MLP neurons of a small language model. Each row is named by its layer, matrix (gate and up: input weights) and neuron, and shows model dimensions 288-383. Each number is 500 + 25 x the weight over its row's rms, rounded and kept within 0 to 999. Numbers have three digits each. A neuron's up and down rows have the sign that makes its largest values positive.
After each neuron's rows, "fires on" lists the tokens most often at its 100 highest values on Wikipedia text that the model never trained on; "fires after" lists the tokens most often just before its 100 highest values on Wikipedia text that the model never trained on. A number after a token or word is its count.

L7.gate187:521460472481468508565494488509515515488499510519490462468518510520479423502496502495495506472498492435506486486528488500516533525535482489461486508468499520500469507503494506535497516476506449503478501499539461507469488487565504489457505481522538458454512482498499459529470470533516505504
L7.up187:492505478505477514532512463538467539483493499489510485483517496480478456511547529472520522485491461506490533500546514491524493466461475524495454477475492511472498520496512498513539505515498472442539468497508508466479503496508533517456495514510546490499503504481509529526472511503497511457
fires on: "2" 97
fires after: " " 92

L5.gate229:494485549528511516481487508486507487477508494555462505528470493507513527501523498498463521458498463572494450425482459517515489497508516478513485471494514498452519463481520455502474489522507472488518493504604467531469486477515505473469483543546494465492465504541491501470521542504505504499
L5.up229:507504452495517585518501508504523478449486481555471479501480521488535476522487517553525527488474453510469520464487486461526474479498489536491499492473465533510496481517523504486507506513494528483500505569528491519463472514507516516471491512538503455485471499483556484496471523446519505504
fires on: "0" 26, "3" 11, "2" 9, " be" 8, "os" 7, "4" 5
fires after: " " 42, " (" 14, " Ca" 4, " the" 4

L5.gate440:478489502505515467525460461488438472513509525551478512521447492481522481502563514493497508495491506489486492507517520496514500488485521521475496495491486505502485497514516483491505534522489514518526490535514500527466483485524497486522468497532496500549508466521523456473478504469547519482
L5.up440:492494501491532481475501545463506501512519526492514483487510529499494508516484486505494469498545512483537509506547491499510543489535479488489471518565575484485533489500495532504477541490501492505523516542523506495529513528484494503487552527487514474497496490506486483499469428495502509505
fires on: "0" 18, "7" 12, "–" 12, "3" 7, "6" 6, "4" 6
fires after: "2" 16, "0" 13, "1" 10, "–" 10, "8" 8, "9" 7

L5.gate518:450535512504506437522472501444515516475463522517435439443499503504491503515484502523497435483519490492512489483529471484518473504502501515529505474487475493488486502496529481511488489472535519478490421536500469517523465474538500461516453527494504524505469490533526469516510523502531525492
L5.up518:444498500473511491502519508474472520543487486505504491485528552506499444540495516461520437499487488500479507518490466490464514500513469502467525502544520575492514463529476508506529494491478483523521511502531503450542490511531457521495520454520508505538439489497522533492572509462519467509
fires on: " but" 13, " National" 13, " rel" 11, "al" 6, " Rel" 6, "ar" 5
fires after: "," 20, " the" 16, " a" 8, " R" 5, " un" 4

L2.gate128:463492495507491510492489479480477503490509491501508486515479450529491464528527518461518532478500474547515459464483513529469523493532497479481476473534537505482499493497481471531451530482526492493486531549499498525540514480522491507469530517520469547500497529471535515527546511510525505497
L2.up128:471497528520467511524481497480446507513491471500461483469520516458459498537535541530506515477508502498495528486492533512518494535512451486464459493497459465481485492479548460456482494499526541429434510492509507534489509527448517526552495502536514533549491503473537483477511478451547490548
fires on: "0" 23, "1" 19, " der" 11, "6" 10, "7" 9, "3" 7
fires after: "." 73

L2.gate716:499501535500507459470479455480490545562466496528508499504515460494469472464535459539489500489466477517562484479485547523451479521491484486472511524527549505491448451504462463511513463518489518512536515523496528520517485495526530482477501521493456499522493515477524517531524487520530546468
L2.up716:510510508507491450485459484514431473477521460510524516500516493521508465485498508497503495488464505486512484478489509497499471499511499494450465491516483505456480543504487503509481485499493559484495548484493518518496508521519554545498531466503482519497494515498464548511512453524521451490
fires on: "4" 18, "f" 10, "5" 9, "9" 9, "7" 8, "0" 8
fires after: "." 81, " ." 8

L7.gate281:508519552524483529542479517534524542513526496485506506522510514537470500521544480490507498524505457474476460452476535536461519510500549454525493501473495442483484499475477505523486480499525490535489463478517469500484514467502496477493521506488539480497441491521489500479487512547483494452
L7.up281:510523476470491525506531527490539526519534497519502490522528510515479506519477465470441483532484521503506516456537544574470534495489481469518509522489553516450506527507454545548504476520521476510464547509489459525481490512476504440508511549505530480513494500538535536483453506498522512522
fires on: "9" 24, "0" 16, "7" 8, "2" 7, "th" 7, "1" 7
fires after: "1" 33, "2" 15, "9" 10, " " 6, "0" 4, " the" 4

L7.gate875:510527494518489486473478472499482490465517514519458542488466512527505502532494517500498505488501506533501475475493561525519521455479518468491509490525526445457540500474511497484444507465535496534508479483534500495467469470496474512498497534476470471525518518483501524533508518506506502494
L7.up875:497533500527512491503463538500520518514523518493493458543550511483487500500513523481511528486498498462522505494533500475582547522448470501532466484484489492497506500497528465477505506521549501458490489503502508478458500462518466510491497509532511494502515492501532495474493515528501548495
fires on: "1" 25, "2" 15, "3" 11, " " 9
fires after: " " 32, " $" 22, " £" 9, "2" 6, "1" 4

L5.gate963:513525527512463508482477483521482481466502485456485491536518466505527458492516518500483506522477480522483489481530536486517489521517516492503484489535496500496483501510424477501526456561503458486511477515512442465534517521542457513511507474500486496480476470526478465478499516526523496446
L5.up963:543539515494510478489501579536482487509493503518500496513535521503453503488521489492485514464491506485495514468507519495513487489439519507511482501493478463431499527472526501503508506538449489501523540533508517488537536517489505480514519489505545469464520528522520504525481499529509527507
fires on: " " 55, "1" 38
fires after: " " 40, " January" 13, "," 12, " December" 8, " November" 5

L5.gate549:513521484524475505473465507517483498513550492503477502520537462493493522489522491497492481490513487472494502440520517551498460522473473484508487516466527512440525529496457444472467493517516476490508518469550516509497523465503497523518515499522527520469482497519536520525526541544517502423
L5.up549:496499495481540493480487504488510454521494503509497515466515513486523520492470464487471480481472465500464491487505474497517465467457471531497520551515496512484493529519480498489543476522489513511515469481514471491552489492478476534539503489468549503498450533513482493427500513459532523488
fires on: " |" 47, "|" 45
fires after: " " 27, "\n" 14, "==\n\n" 6, " |\n\n" 6, "===\n\n" 5, " Year" 4

L7.gate524:490571480514461516452448525582503504512492501551479476514491465540522516490508478491461477531502450488497500462484513498463499511529515492496527503532519488459502500470498476516486507463516471463537498484548467484511513451486549457528472540508489508476456524512451497486546516522543491507
L7.up524:521540516483487538473494487547496506508499495545525501513489520470508507484519500527510466497462516509456408462475481499533487479488535525521527515490489521489512533466499484526481541494479458463538476494487487502473447485451454535528521483513503527476506546482528517514493490491476490517
fires on: "9" 46, "1" 16, "2" 11, "0" 10, "8" 7, " " 4
fires after: "1" 52, " " 13, "0" 11, "2" 10

L2.gate828:460483481511511540474477522505476514525498492521488552536500501491494481484519523489510553479505506529481443473482496535522460503492480475525441505472497499474451488479489464530494511484501534453492476508512506518480500522544507494522476479505513465536498511527492562470486485491466560485
L2.up828:472454531496469463485474479542559480510480482535498489493515489457504479495521500538479505490499485550511478530479492501468486513487526486493495513459504490538493514502553492471483485532541481523505486471500489443490500473501501465540492484487511548490521489555497507488509498513510511487
fires on: "I" 21, "or" 20, "E" 18, "es" 5, "ion" 5
fires after: " Th" 14, " \"" 12, " [" 8, " (" 7, " F" 6, " T" 5

L5.gate713:496497470520487490524494487454494455523500510457539542552474478488502532473536466502533511498492517515434525469503497539516485523498445509508426497446459525470507482476502484501492508511522507491500457554521474522497488427519516488477526473497509494462502456497498530495505474539512548473
L5.up713:521501507510500487541505471509510448507521503524511536489476522457498531518454521483475481517534511505506524479515487506481489470515512515475471522534496524495498499542502526487552516485488505539514466484500518527524460497519508483482522483483486499503481496514543497496515518503485551533
fires on: " with" 40, " as" 12, "." 11, " and" 9, "ing" 4
fires after: "," 70

L5.gate869:500522479557490514526507469491555503475516485510527526514527493549484472493487507467488492537514517516482502512482541516444478512513527451499498474539490491576521484497463442523541513482542493532503472492508492496488477519460525514516502470478444481488516503465489498536480476480490462462
L5.up869:497449488481483452483504518484474515513572516488530468494525454528518465480476524550498473447518535465498461463496474514532543504485505489487510462500522483502526499488486520538516496504480478491495529503513531461492506515494494496539513451546473504462515513495469515495548522527483487537
fires on: "0" 17, "3" 12, "6" 11, "9" 10, "7" 10
fires after: "4" 15, "1" 12, "8" 12, "0" 12, "3" 11, "6" 11

L5.gate952:488503514529526511522556466539522464459540512497512503517505493514488533523496479489515477501497533481520538442491500495480533480509508500531510505484490530542526495496527485480527492478546500502493482483529505482493493492505530460476513451504485534495527512493511505520482503514472469458
L5.up952:474442530497519515479444485494566524507512474518491470538530477480500473506550444432523463502515504540471519517473484543504489539454521509465491481502458459502480533487491498491495471472483486530494494479527548502497525468455495455506452476543467535504481499554486491484480507476523470540
fires on: "0" 30, "6" 14, " of" 12, "9" 6, "5" 5, "o" 5
fires after: "0" 21, "2" 17, "1" 12, "4" 6, "3" 5, "5" 5

L5.gate120:514471501540509547511515518514490497527513527512500528517489471478467486504533503512499451502496491478510480472536526508468510493465521499446484519507521508528479492480473489489498522517491480513459493524550481509520468508495546510488548498536470499510527491526503505524520463525493546545
L5.up120:490544514514463504486529470497519540498532503544495496474424507509513511508515489533495521508509479520545503498506520500487492492510480535546479532503450470464502472494522514507516491477491483523494451513466503503538523488474504460480536534507528473482463484509492497500503461531510527532
fires on: "s" 22, " by" 9, "4" 8, "3" 7, " as" 6
fires after: "0" 33, "1" 12, "2" 10, "9" 7, "7" 5, "8" 4

L7.gate611:522519521488477494481446481491518525495542526523502528494465511528494501527504530517497495504496490495523502476470517496518493459491520469478485473515500471484518487499536503503450492481514556510515500518495536482537492496530523476498499554492508512503544459491528555483490532527527494505
L7.up611:507485475512519526497497479476466427484490483501496498556465495488526415509461488505494520461507485490473494501488509472468506537503446498469514487512514495483511501483539506498477489495494531491496495466506482486501487485499494506521501551477523496519469458525548514490494503523501517520
fires on: " " 60, " a" 14, " an" 4
fires after: " |" 28, " –" 12, "]" 10, " -" 10

L7.gate186:511485510505440511486468500541479515481525494491540475478533474487545497515494490501469446498489475486468494411523491526516522536490505513526454506520515509455516484462493467508493440459503471487552474485584489522484490453531490505511490516497532517512495484539507508527512529519543508476
L7.up186:490457476479500478500519500518505486481512492508483468462549484473506473524494507459467419466480493467485507512508502549531520540539450526511460530503539529499484488497540554521481460485515515518518529526515498521495483466530506485507472517485566533527507511548512456493448511505523467496
fires on: "1" 94, "," 5
fires after: " " 94

L5.gate438:506492484513473526534486492485492486489536490480499511491561506547511498493523489487498556502519489548492511472538540491458481460452524527493462506503520515499534449533487480497481521505508461490504517475521533478465530501459509528456507523490455473483500504497489500461506485500500496519
L5.up438:501465463496499505518478497527453544520491489498497495508522554517466534521460489502505433526476520479511530458539524516489490502485539517495502477513459566484530514502485524506491500484498511491489513541502470528521546520529546519489580509530518473470505525504518493493490504489524508490
fires on: " to" 18, " with" 11, " by" 8, " as" 7, " while" 6
fires after: "," 18, " similar" 13, " (" 7, " known" 5, " followed" 5, "in" 5

L5.gate820:501461486536516513538507491520506477560515498504456533487517504459465502506524504474498499503526419507483493496481553478474464527526508521484489483496513478536500444518507451486522476478506523544478490464507497518485551483465513443503526512473475509466515501527505513507511546564479515482
L5.up820:535523491494528474456523552513515503469501497514539469538500525505483516496549508457485494480496485484495450499476503510474498491461511548513519454505501520484527479516486533541465502501474517521489506460488480497484495505483488432496542462534480511522556518481484482514495511495518513524
fires on: ":" 72, " o" 7, "iversary" 4
fires after: "3" 21, "2" 15, "4" 13, "1" 9, "5" 7

L2.gate94:516513473494512454472469470509456484498499495468491542520479490469531522499524508472491524470510475506514459516537477483503486503519511478532467465476547513471548522465507484473500472478488514467543493494525495500475489474491494487517536523510557523458483473527496507517537512584524519532
L2.up94:483475466495487520440485485473493482530513530506489534488500508503549487501488507519455466494498502554501495488501488482487483513526526519495501500467487515500498536499521495505502471496500446434452432468509503499487456467543499534515557532524496485505536484498470537500530495477527513462
fires on: "|" 62, " |" 8, " fact" 5, "un" 4
fires after: "\n" 20, "-" 11, "==\n\n" 8, " |\n\n" 8, "===\n\n" 6

L2.gate192:506508513504495474466539509470493566543486512453517476500497453516471508517497501476463539483497516498523485493489514492489511499510507474514505485497524500459482485524520524494509536532527540507519474514511526512544498489523502497491520505508455525508527518502526525502498511501547491461
L2.up192:509511495499531465530483516466462488510469510560453464513538468476506470486488463467491499478520499486499517462505489482500495526474480492480480594539491485508515495515519476471487503491502492455482494559513496525486543522506454524508516464527506493529497503492527576523470512489518524502
fires on: "9" 29, "2" 16, "ed" 8, "1" 7, "or" 5, "rat" 4
fires after: "." 52, " ." 4

L5.gate684:456523451514505476491516457480424503475500507496477489459480494492528516502498515534511492533474537475516515509475523499485528482519502476514476520519541477477515521497534491499508494503521553489488473523501552503580494435519552525523489535485514531546491535465535509574494519449507483473
L5.up684:479530434536520454493549519522526514505510519526493503512514531491515449526544504538499537479528510480543491488537506503507515525455498536483498512508472536512475490534524466485534515496508463501497493495472531512462514539470542505525457509478505501512480494479522535483514516511492540469
fires on: "1" 40, " " 24, "6" 10, "3" 7, "4" 5, "9" 5
fires after: " " 44, "." 14, " of" 5, "6" 4

L7.gate662:515510501549525522518437507448480526519513525473519510471494474509512516492516500481499518484523487528506523421502519513521520501501516471535494481515468466491497537483472437493501500511523421505530486503502515473530506495497468509464528513509473529487474486500510552500474472549510499468
L7.up662:494522522501439538501436525511503535487510507522536492477477453485515531484483496524525478504462509486519480516450493476507503488485472515485522533495534496502471543502511486494510497458469535482569471527495494462517503466474460513532524498473526541434495504493505484524505520480523495490
fires on: "." 16, "8" 8, "6" 8, "5" 7, "9" 7, " (" 7
fires after: "9" 26, "6" 7, " (" 7, "8" 6, "4" 6, "1" 6

L5.gate378:516564495507504493559489510515520510439520496478487535491478467507474493507478512455494497524492532527501489498532480486516451497500504509509475469563475491515517469530495503518489577485517506505514512489489483464528486525513483498481529513514490497466559479463505475542455475537513506461
L5.up378:524469502533495481515499505475492520534476513466518492508522547511487517530495468500496449473497489518473522514515530497484492535467498533494483528510542481519506510462492476451550523484518510509528472501518502525445493490520520493472490506493494477478398497531425501508521482519478515482
fires on: "." 99
fires after: "3" 20, "8" 14, "4" 14, "1" 13, "7" 7, "9" 7

L2.gate918:504503527523449472510532492529496522475530491538511502515513456541520488505523474501488507563512518542501530510497502509470480493483500439513519501486528485500477504496519482491481497499504457462493466494519515501519557503475505465479511491462535472499509493490462497521483482497486520523
L2.up918:508483506481495483468488517511469509482482554493421530518489498496486528499530494506483483501539476506526529519457485519516521496478512503507502473473510521470513491502503471525510510491517496448530520529504512512489474479547492499450497486498468537503516510488512495497488474513482525528
fires on: "ow" 26, "le" 9, "in" 6, "om" 5, "ine" 5
fires after: " G" 19, " P" 7, " D" 7, " H" 7, "G" 6, " d" 5

L5.gate694:496525542517512471481485542506515528473516490549493509504520498536470497501527511502539538520480474491535487482495541526491503487497497499530505498550472456466471510492497486493499513509514473524498558525513479499499526489513503484506522545540467520509507496488470507522510505551530499514
L5.up694:540514515514461524494500511555518500529546489489471500518525497468478527506476502503504547491550513479485493464499477515512511495488530520491535538499467478520489540461541477496492565534504474469487512508504509514454506551484496488534516463503533514499496484559464484497517492513487512485
fires on: "9" 21, "2" 13, "5" 12, "8" 10, "6" 9
fires after: "2" 28, "1" 23, "0" 15, "6" 7, "3" 7, "4" 5

L7.gate870:512493478533515455495490516494534519489516532485506469478487530529485505482507464507495511503465459504520518482523557524479464520529519552489508495491499526497504463444504490515474490529531456508512487507532478475531481457518520539534489563499471535516472515463480477473481492524527529493
L7.up870:485482452481469482496467507537481520510536497491531486483514485465482516531531504507463509504456434458531486486492470423532505526466511501519476501488532521478495503527494503540554459508521492482531483512498510505450509416529468519514483515461568493540496517523481525494485549495498494482
fires on: " s" 25, " in" 23, "2" 14, "1" 9, " June" 6, "3" 5
fires after: " " 29, " on" 15, " to" 6, "On" 5, " and" 4

L5.gate906:492500474532507511518483479470476506496532508524493459471500441501471483504503485475545454502460521528494498502497508467474471483489546494548494509522532532480473497496512477484544489487509520514568462525528493460500487477495482501502512472508463523517517513501535493565512481509514549460
L5.up906:502501536505526512588501497486537495508517512511473508510468498548508493511485515448507498501508486502473474483474524491533497474511515466443448445520474493467508496485503485490470521555513509508500499517534513467490439497492512436491526451464479487488485510518532527491506500453470457501
fires on: " and" 86, "," 8
fires after: "," 50

L5.gate728:508487507546457558499475505515484471466476493480513538523497509531490463497499524478489500486520497521504563470475487504509508537488532512485485532482488470447500454496531470517504511506531441483492511506510481514530494498512508493485486490489498503501486507503472493530527513519514528462
L5.up728:510548450518491485488462523525497526499525513450479496489523518490466485508490491539537525504473520502478462517497519496502498479523482502489501477490481500530480487474471461546536481525528508472468534539512502452481486486517504517511468536520510444445521495490544543536535513508461507459
fires on: "3" 19, "1" 17, "4" 15, "2" 7, "0" 5, " (" 5
fires after: "." 45, " (" 23, " " 5, " m" 4

L7.gate998:489470480484494536484492476505466469483476484529509532486443454452538526535533539517417495497504502533504486468519476511484507462466530463497476516515537508546485493496521492460532502478553478494517517499528485520493492515500497535540485539467523482509516460472544512485484487503527496477
L7.up998:523514533513476511543442512479460539476545480483450523488516525569525500505517532494536528498548464463526516492521531466491494479501464480530546500494499535515494470527492516493521513491516502528526511543505473489535538504509468482513480491499535487491533506529520539507469503486483517499
fires on: "1" 32, "2" 26, "5" 6, "8" 6, "3" 5
fires after: " " 69, "1" 9, "3" 4

L5.gate315:479555503508470486487543495546479512455493504515460495531502489490493531513508489531509485510551462492541521534537499462476496499501454507567472539530520520483514451524499481526483479531546488554459510497500553526497503483503487484522487494487498497497490489497465523533500495508534476473
L5.up315:484508554504499502510507511573460463504476519475516503506494509496506479495539496502517497471523524551532503501519494536513510481483498481499522530493481452493484479526521508537546520532496477494482513487515528487551475503471504479553521479514533496549478547483498454490478497521530509519
fires on: " a" 22, "0" 18, "7" 13, "el" 7, "1" 7
fires after: "1" 39, " in" 9, " with" 5

L5.gate271:480461461494497500528455463523540518529462503564491525479509458476450497519521516470489491502501470527498519507488545476519476448522489512514461476514450492516474478493513493495502485494513500543539461463493520496451507549484489491521506537528512513555530521496495528507433511509539480499
L5.up271:483485536509538521499519525493559508534512533527483516473492503513496475494500514517478487520492491518487507493531520523481510510492483501488484507492552479520466487495536484456486497497493579515519505479508469503468511539468514452526568498486515558450496513493545515482488517517486511421
fires on: "0" 43, "2" 8, " |" 7, "=" 6, "8" 5, "4" 5
fires after: "2" 42, "3" 16, "1" 7, "\n\n" 6

L7.gate312:485495492541539451554527470517537515512519520498479463496502493505488526493497481480499464516489477509494497496525479523488472528533497492436438462443485469528524508504528471502471509464532487472514504482473482503511514532541518506483503505569511510503509494538506501521469537468493560425
L7.up312:542497542535528522501507512493563508509476515519511514473503547527505488492508478463451510500543503483491501475484490512487456558480482447514545490474474505536488467537504471476525510503488493513484519484507507453517481513442522481495525500483499460504452522510512543476509534463472495467
fires on: " |" 28, "-" 18, " A" 6, " and" 4
fires after: " |" 22, "\n" 14, "-" 7, "3" 6, " AUS" 6, "2" 5

L5.gate295:486519471534467500515466516454507532477509497500479517502491510521496511499538511496523494481481499496547521498493529499495522492463524463527472502518529491490469503439485478521510499483527475463546503491538489519526554477508519487473516518497533492504495518505508491517485484542505510481
L5.up295:521503488455494524514503506496495554488520496521492516462488524538469520518513560503500473496506489485528535496495532488495533566477472493497465526479508505543487534537472533514546516518484507480483574532509500547503524472492518484488526494481559522492518507512515509502452461493478488526
fires on: "2" 15, "0" 14, "5" 13, "4" 7, "3" 6, "7" 4
fires after: " " 22, "1" 16, "2" 10, "3" 7, "5" 5

L5.gate78:530512516541513512515507518499474461493508523460517527546467460507465547492521461471461478507524510481458466458463492484475504481559479503523534504531492517513497471498458450508510523488496485479552449447538493506495495467498513449477491497510533489547485513533493468489522527480529539502
L5.up78:492489495495491503483491520490421506469472522476514497511498527487477503504495498493525465530502515492554462503485513547492457507504488463500516515508520529459505510489504531498475484513488538484477503526483474545524516498472461476488489505535513460477526468509493492491481564497446472498
fires on: "0" 29, "2" 17, "9" 13, "1" 6
fires after: "2" 26, "0" 26, "1" 10, "9" 6

L5.gate23:429492514515513480491479498491490503469518499496459488483471512509469498497549494508542514503526515493552500479481589516490507481489452456525479494519521418490513490504522481509505466527512509495549471482510526490521508513493536489495537516505455475528476508455466521545501512539499470523
L5.up23:506472511500516483520520463471488485464484493510511527487488558502483449533493510510504509518457503512563493500547527508499554505464538455485488497536466504470517496553468527533504514493485466465491470523503515485519503475507505533464504473550467500469506516446496488516523495539451474507
fires on: "0" 48, " million" 14, "4" 7, "8" 5, "2" 5
fires after: "0" 37, "8" 11, "1" 8, "2" 7, "5" 6, "7" 6

L5.gate341:521463500540504482475516506509502529510536516436517544527448527490480549512510495531461440510517488495529494495506490512508497491487504510508500513508527533497464487513476456458506505516501479480531491442474479527501495527469508461499544513498537475483495535492504562470487508464548548458
L5.up341:471503506496501513515521508499525563507535497518479516552482543527510542499417474543479515516468534501512460451467466483530495502546489486566545451498505528522465502489447508510499509491511504491520510477508519513495519496457540511491488497523533509505483507480514521476487477496491502496
fires on: "9" 22, "0" 15, "1" 12, " first" 10, "2" 8, " " 7
fires after: "1" 25, "0" 18, "2" 14, "9" 12, " his" 6

L2.gate591:493486475523464504533478490558495505470476472469522485531473499519472486506471457541497539485521493498516508478513494500508504486521529484473457486485508484496516472502514470508500503497534484498522478524544515511481449502541484535519463550483514449511504503513503515482545512515499520460
L2.up591:507489535492483484475483480535494487474488526535545508469544501489503534523434465499524471481499496539461470484521546490498499475417511509486476478484499487521507531512517508512488490456523484506517509508543477466457545511512520481501483504471498518463571546508472512487528531520527548495
fires on: "2" 24, "on" 15, "1" 9, "ot" 6, "ij" 5, "an" 4
fires after: "." 37, " cor" 11, " Al" 4

L5.gate739:543547480506533509547478494524485499490511526438471535479443525497505500487502528474490467528498476553507491480517456491513483512497500482499446514506444455531528484524494489513506456469506510546492499511520476489496540490488471474522538510458511485497531480505504468483473522495489488476
L5.up739:503477436493466478489488505519461513518499508501514492498531512555475517533533487467512463511508447521519484517501481498466472486496485539525501500490489488517500575517490496449496494490507475517528472498539524512522491519493527499535503441499501524480482472512450515524483520509530517531
fires on: "," 52, "0" 6, "3" 4, "6" 4, " Year" 4
fires after: "1" 16, "2" 14, "3" 14, "4" 9, "0" 9

L5.gate538:504541467528500495548501441480523481470493513474475521503493480525527500486499500490481503508495529496508538509479527461492449519570521509527487500491535497479533501511490481492526505506519499530530456510493516503528476499476473471478494517448487492510536448524529507517509490478497543471
L5.up538:491542508548535502501529513493511537484500493497489504519527468482516459524498531497503515530501528479517439524464489527489495530517479513524539477484497422482510462486491485495497504492487522510505487498478548549479528510491501423444457500517475510510488465497447473519497532472496525466
fires on: " |" 64, ";" 24, " -;" 9
fires after: "0" 23, "1" 19, "2" 14, " —" 8, "4" 6, " -;" 6

L7.gate691:491493500500454513513488475523482504528532512456506535535506484488525532525564446561450512558476483467508461460460486529512473458533517511524489510486534477535500489514468491466473500479539451495539480476558501524508501448541460527531481496494491491491479469525465475500488486505522540505
L7.up691:487504524497478531524501537490498542458486526519535488469509536508490460512468479478463473481488467471480497519512467479521495517520478468469516535473498509498493490505500510491476493466502485465486448509533488491477525496494530552510487495518531475495485487502467499449502466462510498515
fires on: " " 63, "1" 8, "2" 5
fires after: " on" 58, " " 14, "On" 12

L5.gate432:474482513553462498510501498488499503519520493492496475522471488467488547508534496534500513495519533509535492492543507518499515526462519478494483484521514509502465494467483481505481501496483463491516471505526531460482510499469512443505451499534501536503457509471482524508477502503534524469
L5.up432:521511507524545522543495495492510513456456494489503501491538471509482463508522465480509481504506503499479557491505546501461500511524504488480497521465529519476467595482480503513514514455518511499494487546517483524512506476492486465502536484489473482484541484470496478493455493490488513469
fires on: "0" 33, "1" 29, "8" 8, "3" 6
fires after: "0" 30, "1" 17, "3" 12, "2" 8, "8" 8, "6" 7

L7.gate303:504501523491466491537506485535480477474486492484536470485479468543459485499534481506507480512537492472532503505498529521510535520523515490522520489507499488461520496483503496525495490510487471439480525487546514512499481478491462470516469493528453531480478477472452520493499479480510482522
L7.up303:518503458468495458511518470490493476509480475486526487432473468495490489500517477463498515516522498533518484568468484479497488474512517445494509487524493556507503478454510531541455531509517484468529513494475528547462523499499478485534478494551532493494499470455503493517506490474541490499
fires on: "1" 30, "0" 15, "9" 13, "2" 8, "7" 8
fires after: "9" 22, "1" 22, "–" 16, " " 11, "0" 10, "2" 5

L5.gate252:461571444501504493500506505501502480459522477514511516489474520494458493514512525510454496484483482514512523434539506551489541508542494485448551514520507529496482516468507479520505460490528509512544532517495462538464496468512494500530456485534479514508509522514495528504504528493493517497
L5.up252:529524521461517530492469514503531495508532488513539504503473523502463513523491473490505493493472467501495468491558530523508508494493532466433543515537527503513488465526469514441505537521517529524542496526551473490482534468443479483481511505467526535488510507515489467473544527488500524431
fires on: "2" 21, "1" 18, "–" 13, ":" 7, "3" 7
fires after: "0" 24, "°" 18, "3" 7, "," 6, " H" 5, "9" 5

L5.gate577:511485521499497505473479503517521486515550481486527476516470512523503503456489493523461474455486499530485479450476513492514508548482520505535503470501500493495496494491456471528479468518517465483507459473505531460479471452487535510534484502478489564492473481487503519527523550481521498501
L5.up577:478507484491530519555479523504527506528475515552528466467499500513489508529515460484492530491528523570465514503519567519506500487497474516522543501492516518504502506496514508508479548500475490497533476514460555499454485505482485467485463459495519460492513551500533488506507491513457486462
fires on: "8" 25, "7" 9, "l" 9, "6" 6, " middle" 4, "0" 4
fires after: "9" 43, " the" 15, "8" 5

L5.gate323:541510480503531516534520535481530496504548505459458504495543509502496522476525504488449508523469498511512492503534500490502506507458534503499492543459540491475568454455493489468460535512488487483454500498482479536538488516456477484495510505513515468528468532548539517511489513500496539487
L5.up323:478434491482473535477478515494492509494498520533495505515507534512492499504506485509472523490544506504521498485477548484453467473510495483480523477528535496531534496513468482503505506469508462524496515488516511486536503462529522508495503521494470504508470522526513502512537519501538484533
fires on: " as" 28, " and" 18, " to" 12, " including" 10, " –" 6
fires after: "," 21, " such" 16, " similar" 10, " well" 6, "0" 6, " known" 4

L5.gate262:441475473528514503523475513474493539531453503542495478499454460502499489516503473506493540459498512530533468456454505518486512505519473524500513526552495501479433505500492509480510496511496511530503455539530462516486488472552481465504460547489508485548471445543486486483541485480508542519
L5.up262:491516478489469515484540495521488488505464496465558450503520481538487498477452440494504482492453464492499494489468518499455501485474514501492504542466456520515474472489509489456513475500525493495502543536516487441495516486486482547538486510484481526558494497481493495521541453472538463478
fires on: "1" 34, " " 21, "0" 15, "2" 6
fires after: "0" 40, "2" 13, " |" 6